Weights of a small transformer language model.
Training: a variant of Muon for these matrices, 954M tokens, 10195 steps.
MLP neurons of a small language model. Each row is named by its layer, matrix (gate and up: input weights) and neuron, and shows model dimensions 112-239. Each number is 128 + 32 x the weight over its row's rms, rounded and kept within 0 to 255. A neuron's up and down rows have the sign that makes its largest values positive.
After each neuron's rows, "fires on" lists the tokens most often at its 100 highest values on Wikipedia text that the model never trained on.

L2.gate42 [116 154 186 127 123 119 149 106  69  70 155 113  64 120 100 147 122 161 142 134 197 126 157 119 128  88 157 120  97 172 134 120 161 112 116 181 111 171 103 111 113  95  81 139 155 228  94  90 125 145  75 149 119 134 113 128 132 141  78 138 137  91 151 124  97 142 131 156 112 165 130 131 107 173  87 121 105  79 170  97 134 172  88 122 104 130 173  94 180 148  87 181 149 158 108 127 132  98 106 123 127 129 124  76 152 145 108 190  89 100 137 140 164 131  82 117 137 127 114 101 142  95 120 111  90 129 132 169]
L2.up42 [203 136 157 152  77 133 136 115 162 166  81  96 130 101 145 123 115 123 172 114 188  76 139 113 131 153 160 129  81 130 162 123 169 110 165 163 112 175 160 104 147 137 136 135 130 156 134  84  41 114 136 124 103 108 144 148 109  67  86  71 125  83 147 120 143 141 121  85 138 159 158  99  79 163 141 107  88  99 183 102 105 125 105  82 119 149 163 115 147  71 136 151 135 155 139 121 102 104  92 103 191 128 141  84 118 148  93 108 104 130 228 109 131 156 135 118 136  95 176 110 100  94 122 138 116  91 146 165]
fires on: " –", " of", " |", " football", " -", " NHL"

L2.gate1424 [168 123 129 138 117 144 184 142  66 196  78 122 145  87 157  58  84 195 184 216 155 157 141 118  74 171 124  81 114 119 130 142 110 157 124 165  82 132 146 154 157 123 146 123 163  97 110 141 152 154 170 152 150 117 152 182 123 119 140 143  62 148 197 135 131  81 111 122 162 117 134 130 144 124 113 116 122  90 172  75 135 115 169 113 160 122 167  98 117 174  95 127 167 156 199 139 128 160 144 119 133 133 136  48  85 169 173 122  74 135 138 163 120 139 131 118 129 100 115 170 140 151  45 177  71 103 180  88]
L2.up1424 [ 85  80 141 180 130 169 143  68 118 117 164 118 148  90 126 121 116 140 109 121  49  68 145 118  80 172 146 119 122 159  94 196 134  68  86  93 141 134 159 123 133 111 149 124 166  80 161  91  89 170 125 141 182 148 107 151 141 137 179 123 100 118 103 142 117 125 145 168 130  83  91 158 128 136  56 163 110 116 162  70 123  87 171  99 174  99  83 114 229  51 138 131 144 118 145 180 161 109 141 118 148  89 141 148 136 134 155 118 143 147 135 102 106  62 105 116 176 118  71 203 106 105 123 138 145 165 159 167]
fires on: " |", ";", "\n "

L2.gate223 [137 128 169 166 134 221 121 163 125 175 127 146 125 125 106 101 141  97 144 153 144 159 130 142 143 117 157 120 183 127 172 147 172 133 140 140 166 106 148 125 128 125 182 176 131 100  85 167  83 197  96  92 124  59 117 140 137 137 152 175 144 166  70 132  93 119 131 154  73 138  74 187 133 139 126 121 166 149 183 105 105  81  63 165 114 119 132 155  77  96  97 109 103 174 171 108 131  83 136 192 121 125  91 117 169 105 119  86 110 133 103 145  75 114 171 124 137 180 188 147 106 148  71 110  99 115 143 124]
L2.up223 [ 81 160 117  85 158 154 183 167  88 149  90  97 121 192  97 137 147 179 127 168 103 123 196 123  76  95 144  83  93 158 108 132 109 129  94 159 114 202 122  99 153 101 104 104  95 173 134 171 105  93 167 147 122 163 147 156 140 124 141 135 122 103 132 118 152 133 108  81 162  89 159 109 207 129  60 158 128 109 129 149  93 131 142 134 208 124 127 108 192 136 133 130 162 120  90 128 164 161 126 112 143 173 134 153 166 137  87 140 117 120 133 109  95 152 131 106  84 162 165 124 109 139 108  34 111 106 133 170]
fires on: " East", " West", "East", "-", "West", "\n"

L2.gate805 [ 78 115 154  99 131 102 111  81  50  71 119 148 182 173 137 133 128 153  96 156 123 103 111 140 144 136 126 109 107 116  37 228 112 129 126 128 151  99  87  58 101 120 112 140 132  98 129 147 131 101 161 116 142 107 123 103 130 214 109  81 128 117 165 116 101 102 135 118 209 140 133  93 124 142 118 150 126  99 176 101  58  82 102 149  87 158 131 118 135 112 140 131 157  85 146  99 132  95 125 151 165 143 179 140  82 123  93 123 140 133 115 114 118 115 107 144 174  57 120 127 109 130 241 132 158  88 154 123]
L2.up805 [127 137 141 117 124 132  97  72 100 130 146 191  46 104 104 162 147 135  94 140 115 178  71 173  74  97 147 119 120 112 170 112 172 149 151 216 164 133 144 170 137 142 124 136 133 157 128 131  72 116 142 176 174 149 173  96 118 111 163  87 138  96 155 104 126  92  96 154 131 192  88 168  90 124 103 126  95 143 159 117 116 168 169 159 179 182 102 142 140  76 158 150 112  95 206 192 172  89 118 114 114 139 132 128 107 107 122  90  96 111 163 136 148 105  61  81 136 126 160 135 149 183 164 139 111  79 151  77]
fires on: " of", " during", "During", " Silver", " 1"

L2.gate466 [ 84  48 126 154 115 149 100 130 139 170 179  80 170 149  90  99 116 140 114 135  91 131 148 114 155 159 182  87  81 108 122 124 136  96  90 121 101 173 136 117 116 175 158 135 108 134 130  77 140 106  99  94 104 132 179 184  89 135 148 166 157 186 125 134 138 147 123 168 111 160 134 175  94 164 146 129 124  94  83 133 126 136 112 174 108 165 144 118 127 121 165 101 113 131  97 165 126 111 143 188 171 139 100  71 125 143 128 152 122  84 201 175 174 153 127 162 217 104  99  53 123 105  90 122 125 143 138  99]
L2.up466 [ 90 128 117  90 157 121 120 158 135 113 147 116 133 150 107 137 155 111 147 167  89  73 103  95 201 134 162  95 150  92 140  80 147 143 191 153 125 147 110  85 102 147 106 137 121  48 110 165 100  95 113 108 100 103 128 169  89 155 114 153 149 152 135 147 133 145 115 115  99 181 132 155 153  63 112 119 117 149 136 164 105 147 192 122 152 164 112 138 136  94 106 118 118 132  51 124  78 176 137 179 125 146 143 159 116 161  99 175  84 139  73 102 153 101 104 148 170  99  70 140 166 140 130 118 145  99 103 140]
fires on: "v", " career", " one", " Apps", "av", "p"

L2.gate7 [115 124  80 117  91 125 153 136  90 145 109 160  68 105 126 118 108 145 163 123  92  87 108  59 113 129 195 148 140  98 149 160 145 143 129  68 103 165 120 112 102 125 101 170 113 163 104 157 156 122 144 128 136 121 102 162 159 157 138 129 145 166 128 204 159 155  95 157 151 206 179 113  95 140  77 141 122  64  98  88 140 160 139  92 163 149  94 116 191 171 108 165 153 107  86  83 179 109  76 139 119 123 156 148 132 107 167  86 132  84 172 129 153 120  89 119 158  70  96 102 184 134 136 168 159 129 184 105]
L2.up7 [ 73  85 162 153 147 122 138 147 158 123 137 148 124 163 107  89  94 132 134 171  85 152 142 178 217  86  54 113  75 151  96 140  99  91 164 158 140  94 156  99 105 124 100 144 111  96 118 129 120 154 177 121 187 145 120 167 178 107 129 160 121 126 106 159 108 153 119 132 136 151 176 135  91 137 130 116 123 107 153  96 166 162  93  63 125 158 117 108 107 117 167 119  66 157 130 145 140 133  96 149 143 144 184 136 108 156 137 114 122 127 139 130 148 190 120 158 123 133 110 132  47 110 116 147 129 128 121 178]
fires on: "-", "ic", "\n ", "″", " such", " Southern"

L2.gate1265 [ 98 104 190 135 108  82  95  92 107  71 184  98 143 129 117  29 123 143 132 142 119 159 154 131 130 124  85 190  86  85  84  70 127 148  86 124 150  99 129 106 118 192 156 134 153 117 188 166 191  97  89  96 131 121 106 135 120 172  87  80 128 128 104 138 162 147  88 161 217  97 151  97  79 139 146 161 131 143 144 108  72 211 120 132 106 107 155 115  70 194 101 186 116 199  98 134 160 112 146 120 168 140 113 100 138 167 107 130 182 133 141 110 120 122 111 115 128 149 115  94 154 142 143 135  92  90 119 202]
L2.up1265 [150 148  62 117 146 108 145  92  85 104 130  96 111 121 152 182 117 111 129 130 104  93 129  90 110 121 138 141 133  99 107  90 153 164 112 125 160 130  86 136  92 135 137 134 115 156 147 143 115 244  97 137 105 116 135 112  91 119 133 167 214 101 110 186 100 124 142  74 138 116 158 121  88 158 145 191  78 106 175 116  66 119 168 109 109  83  96 107 105 147 158 135 151 160  82  93  25 110 103 131 142 102 120  97  89  81 168 193 174 171 155  95 120 132 149  35 123 120 143 129 105 136 167  96 126 118 135  80]
fires on: " of", "-", "C", " –", " as"

L2.gate114 [ 77 169  93 144 105 117 115 101 147 128  98 130 125  95 117 145 123 109 169 143 110 136 113 153 139 143 107 171 174  95 111 145  96 151 115 120 131 124  99 113 163  80 147 124 157 106 145 126 111  90 169  78 109 101 126 151 113 128  86  77  66 141 117 102 105 107 150  93  81 116 108 162  98  97 150 174  85 142 154 127 152  91 100 103  79 140 133 133  60 115 203 135 148  88 117 171  60  93  63 127  98 128 154 160 100 149  64 156  45 139 129 121  89 120 113 104 150 154 141 127 175 146 174 133 116 111  73 149]
L2.up114 [100 125  94 200  96 135 142 139 188 124 110 141 153 165 108 143 112 117 163 180 126 158 159 153 132 148  93  87 191 208 147 139  93  97 118 112 119 100 108  83 178 160 121 145 124 139 113 162 102 122 154 107  69 114 170 180  83 144  93 118  93  98 122 116 109 100 175 131 108 160 131 179 102 128 123 139  73 116 133 137 151 138  88 132 144 115 138 132 148 138 188  93 206 122  49 147  54 144 101 168 123 156 107 152 100 133  66 122 136 180  92 134  92 138 147 109 131 102 153 167 156 127 148 161  81 124  92 140]
fires on: ":"

L2.gate750 [139 112 119 138 150 192 147 133  57 150  91 130 172 112 188 118 129 170 186 143 165 195 126 151 126 137 138 128 101 166 167 111 136  71  95  70 138 134 155 106 112 127 150  80 117 160 144 165 123 117 186  95 142 166 208 152 100 113 142 112 134 127 156 132 113 167 146 170 161 127 148 197  96 129 190 171  77 134 149 110 120 112  75 120 139 122 164 160 174 142 140 147 141 116  93 133 124 112 119 108 117 101 166 116 136 123 120 156  71 119 112 137 151 137 102 158  76 201  84 111 157 169 100  74  92 128 103 103]
L2.up750 [117 116 116  85 157  65 138 113 108 120 107 151  97 149 105 134 121 153 144 118 119 116 163 124 135 144  80 155 137 137 154 177  76  83 161 128 137 176 117  93 184 164 120 127 138 117 120 110 105 134 119 165  98  84  84 111 183 146 165 136 118 140  55  75 160  93 114 133 137 117 155 136 179  81 149 127 161  43 156 129 166  66 103 170 147 122 159 149 147 106 132 139  94 122 146  96 142 110 111 149 126  99 197 109 148  97 129 137 132  45 126 139 139 135 155 192  99 130 152 150 101 143  86 147 118 133 141 138]
fires on: " other", " United", " Great", " as"

L2.gate627 [106  89 171  56  79 114 117  80 108  91 116 126 144 142 158 138 167  91 136 143  72 103 208  89 135 134 131  92 166  95 113 152 132 132 122 143 145 135 137 117 236 108  63 134 160 143 135 136 146 188 124 109 110  99 165 107 148 138  65  64  85 130  82  68  92 156 129 143 122 105 100  91 174 174 130 133  92 163 131 142 162 149 144 138  98 109 122  94 161 160 151 138 108 151  95 120 116 151  78 159 138 147  98 138  94 136 163 146 110 117 134  90 143 132 114 150 103  87 148 132  75 150  83 133  83 126 117 134]
L2.up627 [ 91 112 136  70  95 100  69  60 109 153 154 120 131 173 123 125 122  66 121 136 102 119 120  84  79 172  55 159 163 143 137 145 146 140 134  69 106 129 106 201 130 156 127 171 157 104 146 154 192 123  71 137 180 116  78 142 103 144 137 139 159 104 125 178 111 131  89 135 179 110 129 108 129 134 131  88 128 129 156 159 151 119 130  61 127 135 117 126 100  66 117 131 136 121 124 151  91 125 152  87 129 132 112 133 129  48 133 110 111 152 127 188 174 128  75 137 175  98 134 125 167 166 130 107  93 132 118 123]
fires on: "-", " more", " aff"

L2.gate1390 [149 149 119 176 125 116 160 129 196  99 133  88  61  89 156  91  91 179 168 103 149 129 182  97 119 118 199 139 161  82 133 106 208 114 120 107 173 146 130 133  99 184  96 177 105 174 127 162 155 131 175 141 130 133  86  88 145 150  96 125 158 114 161  89 118 126 118 147 113 173 158 106 107  93  99 138 120  88 159 137 138 105 109 170 156 149 138 120 122 152  78 125 117 112 174 109 168 149 161 143  83 111  97  98  81  77  69 126 148  89 136  78 102 136 111 113 180 102 164 137 129 146 120 144 137 162 128 130]
L2.up1390 [212  75 144  66 100 103 100 147 143  88 132 112  92 142  72  80  79 125  97 123 153  90 117  99 147 115 148 155 135  77 150 145 106 121 106 174 162 117 151 107 178 164 128 110 121 145 121  58 105 149 155  99 111 117 130 115 100 151 166 104 119 163 193 143 114 107  84 118 128  75 117  43 157 118 129 114 122 117 134  70 156 125 151 185  87  64  61 114 170 192  93  83 129 103 148 148 168 136 118 177  77 132 116 126 181 167 144  88 172 151 108 190 139 103 104 104 177 122 122 129 154 150 216  84 151 116 154 116]
fires on: " |", " place", " to", "ön"

L2.gate1238 [152 150 187 104 149 113 144 126 175 161 190 116 134 116 118 198 168 143 123 158 115 127  57  95 102 170 183 112 175 135 142  76 100 153 118 142 100  86 152 112 153  97  91 110 143 117  89 135 123 111 176  75 132 140 148 213 144  80 181  71 167 133 142 127 129 141 146  74 167 157 127 122 113 190 102  94 151 144 156 118 170  92 128 122 160 111 145 141 147 112 133 137 163  97 118 117  99 131 169  59 143 149 182  62  80 137 127 114  76 110 160 201 114 157  93 114 112  81 118 204 122 130 148 113 136 149 110 157]
L2.up1238 [151  93  97 148 128 130 192 152 163 142 162 108 155 142 205 126 107 148 186 131 117  83 119 153 107 113  76 141 152 156 108 152 157 140 117 125  77 109 199 115 129 100 112 137 147 114 136  94 120 156 108 149 170 143  95 107 163 124 126 123  67 107 155 140 136  77 180 169 132  54 142 216  88 115 149 117 150 143 139 110 119 138 124  94 184 153 132 173 129  92 127 117 118  91 107 128  84 152 148  89 135 173  83 165  87 158 105 138 129 119 144 131 116 151 125 131 154 157 155 148 111 110 116 140  66 150 167 157]
fires on: " |"

L2.gate1199 [ 96 178 106 106 163 149 106 119 102  69 158 172 150 127  76 172 154 125  94 124  88 138  58 126 145  93 150 107 170 112 100  97 117 178 179 165 143 125 223 103 153 188 111 131 117  92 102 123  98 143 104  90 140 189 123  26 121 100 154 128  75 190 123  98 107  99 141 128 123 115 152 161  74 139 123 126 132 138  44 135 171 167 121  65 140 128 107 112 136 104 129 141 137  95  68  96 131 135 116  83 127 146 121 137 132 138 128 108 183 121 179 155 152 128  91 126  99 186  71 154 134 108 132  67 128 118 102 155]
L2.up1199 [130 164 129  98 118 141  70  69  91 144 101 112 152 129 117 148 158  68 144 121 156 142 198 113 128  98  66  68 113 124 111 148 184  92  91  88 112 107 148 100 138 155 161 102 128 215 179 151 119 148 160 122 128  86 128 104  96 153 122 145 114 181  51  91 155 107 146  93 132  68 128 142  98 111 194 127 110 131 173  62 115 103 113 156 132  96  89  47 197 115 152 172 138 119 159 156 136 131 104 141  73 156 132  90 138 160 170  98 141  80 154 190 115 142 147 167 166 108 121 199 130 143  65 114 138 103  95 125]
fires on: "-", " 978", " as", "id", "in", "st"

L2.gate285 [143  40 144 114 107 140 121  96 117 151 187 115 143 107  93  96 131 122 121 112  97 119 136 130 154 149  98 155  95 185 120 146 101 141 137 146 152 148 115 137 168 164 255  82 151 220 155 161  81 158  98  65 142 167 161 114 103 122  71 133 132 144  59 159 122 131 106 142 119 182 119 133 190 149 130 107 103 127 125  83 133 147 121  62 115 155 134 135 171 172 167 141  73  82 171  98 136 119  84 164 175 133 158 120 116 113 145 132 145 134 175  89 140  79 136 147 133 212 162 103 118 113 138 114  96 137  84 121]
L2.up285 [125 157 115 114  75 152 105  85 112  81 144 125 160 147  88  97 103  47 159 107 125 141 140  93 136 200 126 138 113 132 167 122 156 151  91  94  93 163 111 167 122 136 128  68 192 100 130 132 121 157 137 204 131 112  78 126 162 143 183 107 128 108 206 170  94 151 105 132 120 158 110 117 138 113 139 123 137 132  79 142 152 182 160 145 153 111 127  96 158  98  50 124 129 152 144 130 158  83 122  83 135 211 121 162 116 139 120 149 101 130 114 115 180 135 102 149 101 101 138 126 167 138 116 112 129 106 152 185]
fires on: " |", " back"

L2.gate787 [110  69 172 146 102 138  85  97 162 117  94  83  88 110 115 107 150 129 128 113 136 203 175 133 121 174 144 160 150 129  98 138  70 103 139  97  79 102 130  95 154 160 147 163 114 154 180 110 128 125 164 187 144 198  85 156  87 147 117 114 199 118 142  96  85 151 130 200 105 107 144  88 125  96  66 100  89 152 174  97  66 126 109 142 146 151 154 111 157 148 133 123  74 106 165 135  96  78 177 148 110  92 130 141 128  98 150 111 115 129 101 115 111 121  95 134 112 146 133 154 122 120 121  44 123  87 117  76]
L2.up787 [161 177 143  93 121 136 129 114  69  73 128 133 118 100 125 194 159  77 107 100 100 125 129  66  93 150 115 206 154 122  93 103 101 142  85 120 132 122 102  88 169 137 179 144 188  70  72  95 103 117 133 140 133 134 181  65  83 156 170 127 119 188 142 100  90 105  82 126  81 150 213 162 107 135 121 126 136  81 157 103 139 149 109  82 153 111 113 121  74 106 111 171 130 135 147 206 158 101 134  96  97 157 172 111 131 108 106 120  67 157 132 146 152 143 123 109 188 167 171 173 117 129 125 128 144 112 101 109]
fires on: " |", "th", "ing"

L2.gate655 [ 72 118  84 159 164  67 165 179 156 158 203 126 116 128 180  86  96 129 125  90 108 124 133 132 146 160 171 145 140 154  80 141 134 135 172 152  64 107 187  78 146 129 126 125 105 114  70 114 111 126 169 173  96  79 134 149 135 106 172 162 121 103 148 147 103 101  72 146 155 107  74  61  67 134  79 125  71 159 156 179  90 159 143 160 143 156 153 106  84 132 180 192 138 123 159 110 173 186 145 135 196 139 122  81  89 135  39 114 106 128 126 137 162 114 138  82 152 114 157 125 117 126 182 123 126  71  81 123]
L2.up655 [124 145 133 148 160  83  76 102 121 135 122 141  95 131 138  95 126 121  98 130  60 145 106 121 137 106 142 143 129 172  68 114 116 145 129 152  55 105 240  93 138 154 132 132  64 133  88 120 147 116 121 149 109 124 108 113 165 127  97 137 110 129 139  89  72 116 125 128 146 129 158  73 128 149 106 161 158 147 137 177 148 155  76 175  88 108 152  86 122 118 130 148 147 112 142 131 161 159 110 125 173 157  94 164 113 138 168 127 106  92  71 179 156 110 136 131  71 155 149 110 155  95 137 167  78  90 111 152]
fires on: ",", ";", " |"

L2.gate840 [110 149 149  99 107 120 147 159 111 153 126 178 170  90 146  94 186  88 173 150 145 142 103  92 142 118 150 114  69 160 116  86  89 142 143 172 192 130 144 165 173 127 115 202 110 118  89 121  82 167  96  74 112 127 128  70 136 149 119 111 138 153  71 127  90 104 185 183 125 106 132 157 148 154 149 181  90 136  54 165 139 144 118 105 183 157 111 160 170  94 138 150  98 126 161 113 155 145  74 176  96 108 147 104 122  74 108 166  78 138  90 156  80  99 120 130 104 132 103 136 133 101 164 130  80  87 129 106]
L2.up840 [ 71 156 175 171 123 128 147  98 121  95 157 126 144  77 155 154 123  95 144 142  75 168 161 130  90 115  86 146  73 111 122 131 154 126 111  95 144 151  77 123 144 146 136 159  62 116  52 163 101 120 150  99  98 112 140 193 165 118  83 106 100 126 102 142 173 155 104 142 196 133 176 156  78 108 119  75 102  93 175 127 181 203  88  79 194  90 182 119 118 133 149 131 116  74 162 110 143 159  94 129 104 155 106 134 196  83 152  91 125 122 157 139 118 170 123 156 111  87 139  44  79 131 147 138 123 143 128 127]
fires on: "-", " |"

L2.gate531 [125 194 135 183 152 122 151 126  95  68 150 132 130 156 138 107 103 151 152 143 137 158 131 149 125  90 113  66 123 112 103 123 165 158 129 156 149 132  87 126 147  83 127 123  68 101 126 178 180 144 153 121 134 133 123 152  84  44 164 136 149  58 104 198 151 128 113 151 141 169  99  90  97 135 125  88  72  78 128 109 134 167  93  42 115 147 128  95 178 180 123  86 136 143 104  85 168 111 109 110 116 133 206 115 117 120 129 137 116 115 165 146 168 134  78 148 145 164  84 118 168 139 107 139 112 125  80  73]
L2.up531 [ 65 125 129 128  87 164 158  95 148 125 137 153 203 141 178 122 168 103 148 147 153 113 192 145 120 122  70 103 148 128 130 107 183 120 127 137 150 199 158 125 198 101 156 179 138 160 146 141 156 179 190 103 106 111 138 133 171 116 112 113 113  86  31 146 124 130 194  85 144 126 120 118 109 106 180 105 122 130  97 122 138 159  79 188 173 182 163 114 158 126 168 115 106 107 216  82 168 122 115  88 143 119  95 140 115 155 105  93  78 108 126 157  96  79 107 151 184 174 154  91  84 153  88 121 145 125  71 112]
fires on: " |", " when", " which", " written"

L2.gate342 [156 137  98 135 109 153 119 161 158 183 180  97 161 166  93 136  98 155 113 110 115  92 145 126 119 123 137 136 126 147 129 182 105 122 134 178 127 140 175 113  83 162 141 150 178 132 150 129 115 116 113 121  70 151 154 113 114 120 157 115 192 143  96 158 112 128 103 161 132 127 157 125 170 177 149 179 153  66 125 161 125  98 150 181 150 134 126 172 210 167 104 137 141 109  65 139 124 130  70 162 126 107 123  87 139 149 151 146 102 208 148 138 127 111 138 126 122 138 137  86 137 134 127 101 176  85 172 108]
L2.up342 [113 135 125 186 101 165 136 122  91  79 160 136 149 107 118 146 165 165 131 127 182 179  58 107 200 124 133  78  74 147 118 152 130 137  85 145 123 113 187 103  86 142 228 217 101 120 102 129  85 139  61 118 101 108 188 108 131  96 101 189 189 166 125  95 176 143 151 105 111 132 119 108 173 124 164 134 100  50 156 144 166 114 116 153 138 140  96  98 160 115  83 113 138 126  98 169 170 104 129 105 126  84 142 138 170  88 159 188 157 175 211 152 100 123 148 130 110 101 170 151 151 167 148 148 151 181 122 197]
fires on: "p", "n", "r", "pp", "v"

L2.gate480 [ 11 189 127 105  72 105  60  76  71  85 143 125  91 101  51 147 116 113 168 160 150 126 135 104 156 134 114 124 175 115 135 135 166 128  87 120  75 146 111  75 147 110  95 120 136 157  89 139 111  92 112 128  99 120 134 156 153 110  29 135 153 108 134  93 165 136 130 116  88 117 160 180 105  64 109 151 188 119 112 126 137 106 151 135 134 110 159 160 121 137 117 121 126 145 132  99 104 144 121 115  90 123  80 123 125 103  99 137  81 107  51 129 159 192 142  88 104 173 162 108  88  81  81 255  84 128  89 122]
L2.up480 [174 144  68 163 121 104  93  99 120  75 141 128 137 166  84 103 118 146 111 122 171 126 139 111 115  48 146 110 127  88 165 121 226 175 148 141 115  95 103 114 181 137 115 147 166 104  76 126 136 164 138  88 160 130  57 136 156 103  88 114 137 120  76 161 111 165 108 121  84 102 105 139 143 161  81 183 144 143 117 154 119  77  73 121  53 113 203 124 133 150 115  84 150 168  42 118  96 125 130 156 146  92 134 125 155 161 168 115 135 150 119  65 176 164  86  82  89  85 169 133 162 128 179 114 148  98 122 130]
fires on: ":", " that", " where", " which", " when", " -"

L2.gate251 [ 73 150 108 114 168 149 123 156 130 143 118  99 154  90 122 140 132 132 169  98 132  78  90 110 141  91 153 136 130 214 162 139  98  97  98 122 126 156  55  35 182 152 125 145 125 145 143 107 162 119 164 167  63  94 165 144 103  65  13 131 106 105  94 168 152  88 100 143  99 117  98 116 129 133 100  77  72 147 112 143 147  98 159 121 125 152  99 133 132 127 136  87 163 118 196 170 156 107 116 118 136 141 127  90 123  80 104  70 133 122 124 130  87 130  91  80 112  61 127 115 189 145  67 179 133  39  56  96]
L2.up251 [132 151 149 158 109 167 140 137  92 152 153  92 182 112 153 107 146 100 101 127 125 117  77 118 100 136 130 107 109 199 101 113  79  59 167 123 114 210  38 111 110 114 139 113 110 128 106 143 173 126 145 121  65  99 170 175 113 112  91  85 139 139 177 139 170 124  94 108  94 172 111 102 104 138 132 115  76 104 162 117  98 118  93 135 117 119 169 149 122 100 162 102  93 146 131 171 126 167 136 129  74 153 190 153  96  97 155 136 122 173 159  91  74 124 144 104 164 152 121 121 151  96 113 111  91 140  98 168]
fires on: ":", "==", ".", " State", " ("

L2.gate486 [146 109 125 101 130  98  96 149 184 118 113 116  74 102 114 111 113 116  98 151 194 114 139  43 141 143 137 136 149 149 120 158 124  51 110 132 120 101 164  62 121 131 122 172 121 131  97 106 101 149 143 196 127 145 150  83 131 165 140  96 142 153 177 122 140 136 190 111 114  75 152 145  52 164 102  87 108 145  44 105  73  88 186 159  68 120  55 121 157 147 131 111 131  95  70 125 129 124 214  91 118 139 161  69 145  40 155  61 154 112 134 159 166 128 129  72 105 155 171 133  98 180 165 112 139 117 151 134]
L2.up486 [106 185 109 101 108  81 115 139  70 113 105 143 146 123  93  77  80 116  93  76 113 133 110  91 154 116 113 101  56  98  95 162 138 152 139 164 119 135 135 121 135  88 108 122 146 184 136 130 163 109 140  89 100 143 137  96 199 136 135 110 130 105 182 139  50 148 173 117 125 168 144 137 115 173 141 131 206 113  99 127 146 164  97 175 126 160 110 115  91 198 118 124 180 113 142 210 147 125 107 123 172  87 132 151 125 142  65 116 147 116 216 114  81 155  54 140 102 117 133 110 115 170 113  78 128  73 148 211]
fires on: " |", ";"

L2.gate532 [117 120 107 123  81 131  37 146 152 180 146  90 207 178 123 110 115 190 151 146  94 156 150 169 154 101 131 147 169 116  80  95  56 137 112 156  31  84  83 162 166  19 100 138 137 166 137 149 118 134 108 110 110 124 156 160 135 145 149  86 141 177 103 132 116  69 198 122  99  24  91 144 122  91 159 145 111 189 116 126 116 160 163 132 126 150 156 129 110 102 135 134 102 111 155 159 143 147 189 169 117 127 126 133 147 160 140 131 118 161 164 146 119  90 152  76 145 148 141 139 208 175 133  70 121 148 119 163]
L2.up532 [ 97 106 153 117 125 152 107 135 195 115 136 199 161 114  89 134 171 112  92 136 124 187 135 103 182 107  82 101 124 146 132 125 119  99 150 130  95  92 155 150  95  91 133 111 137 161 111 116 130 152 119 151 183 117 169 105 128 202 117 111 139 130  84 116 108  81 151 131 101  99 113 124 125  86 112  87 167 155 120 128 112 157 113 119  82 132 113 172 131 168 107 123 129  85  78 160  85  89  58 154 148 143 126 137 196 112 113 131  95 162 104  56 182 143 155 116 130 148 144 118 160 140 151  97 135 127 130 154]
fires on: ",", "-", "f", ":", " –"

L2.gate877 [ 99 150 131 106 115 158  78 147 148 125 121 120 106 144  62  96 204  98 138 106 182  92 117  75 137 129 158 128 171 117  96 169  77 128 154  75 136 149 102 169 120 114 157 129  88 166 156 143 141 139 139 131  74 155 111 121 129 118 144 109  71 154 126 107 127 170 124 174 135 132 150 187  95  15  99 101 154 168 114 186 136 176 131  97 198 159 141 153 132 105 188  75  70  92 175  67 116 136 168 154 104 142 124 105 125 113 126 148  76  97 148 148 132 163 134  78 102  81 126 127  85 168 117 138 132 101  89  83]
L2.up877 [161 141 137 140  97 169 148 134 119 106  61 119 126 104 149 144 172 128 149  80 139 119 112 177 161 110 179 104 158  54  67 107  92 196  76 101 134 158 105 150  95  95 159 126  94 137 165 158 146  72 187 132 112 150 126 128  96 124 150 121  84 179 127 117 159 184 157 130  64 152 119 127 157  54 151  79 141 144 143 114 157 135 117 131 133  70 121 147 150  97 153  72  64  67 180 140  81 110 172 110 102  60  87  93  72 160  61 158 153 116 136  78 121  81  39 152 175 139 116  40 120 135  65 172 106 133 105 138]
fires on: ":", ".", " |", "g", "ag"

L2.gate30 [ 94  86  84 176  96  93 190 119  43 140  74 118 139 145 180 107 112 158  87  74 141  91 165 118 123 124 167 164 154  60  86 112 102 115 144 126  92 100 127 114 129 150 147 178  95 114  84 112  95 100 146 104 139 159 103 160  73  58 133  92 154 101 167 154 141 161  85 126 103 213  74 141  75 152 124 161  84 134 143 134 126 120  85 146 169 112 106 151 149 136  74 109 110 158 169 103 122 142 155 174 124 101 122 140 138  88 112 137  88  94  75 134 110 104 138 106 108 118 156 127  76 148 192 130 127  78 137 146]
L2.up30 [142  96 196  61 157  92 172  97 107 174 120 143 128 167 123  86  86  95  86 196 104  95 142 121 110 152 138 128 118 116 110  89 116 103 103 113 134  86 142 172  98 143 149 119 107 147 175 135 177 169 116 112 115  74  93 137  93 120 134 103 115 157 132 116 112 117 131  96 117 167 109  86 123 117 151  98  63 142 157 147 142 125 119 159  30  85 182 164 147 165 136 117 165 142 135 115  84  98 139 103 154 172 109 128 130 200 123 103  74 145 163  65 107 125 128 139 160  91 125 170 174 124  90 153 132 137 151 138]
fires on: " |"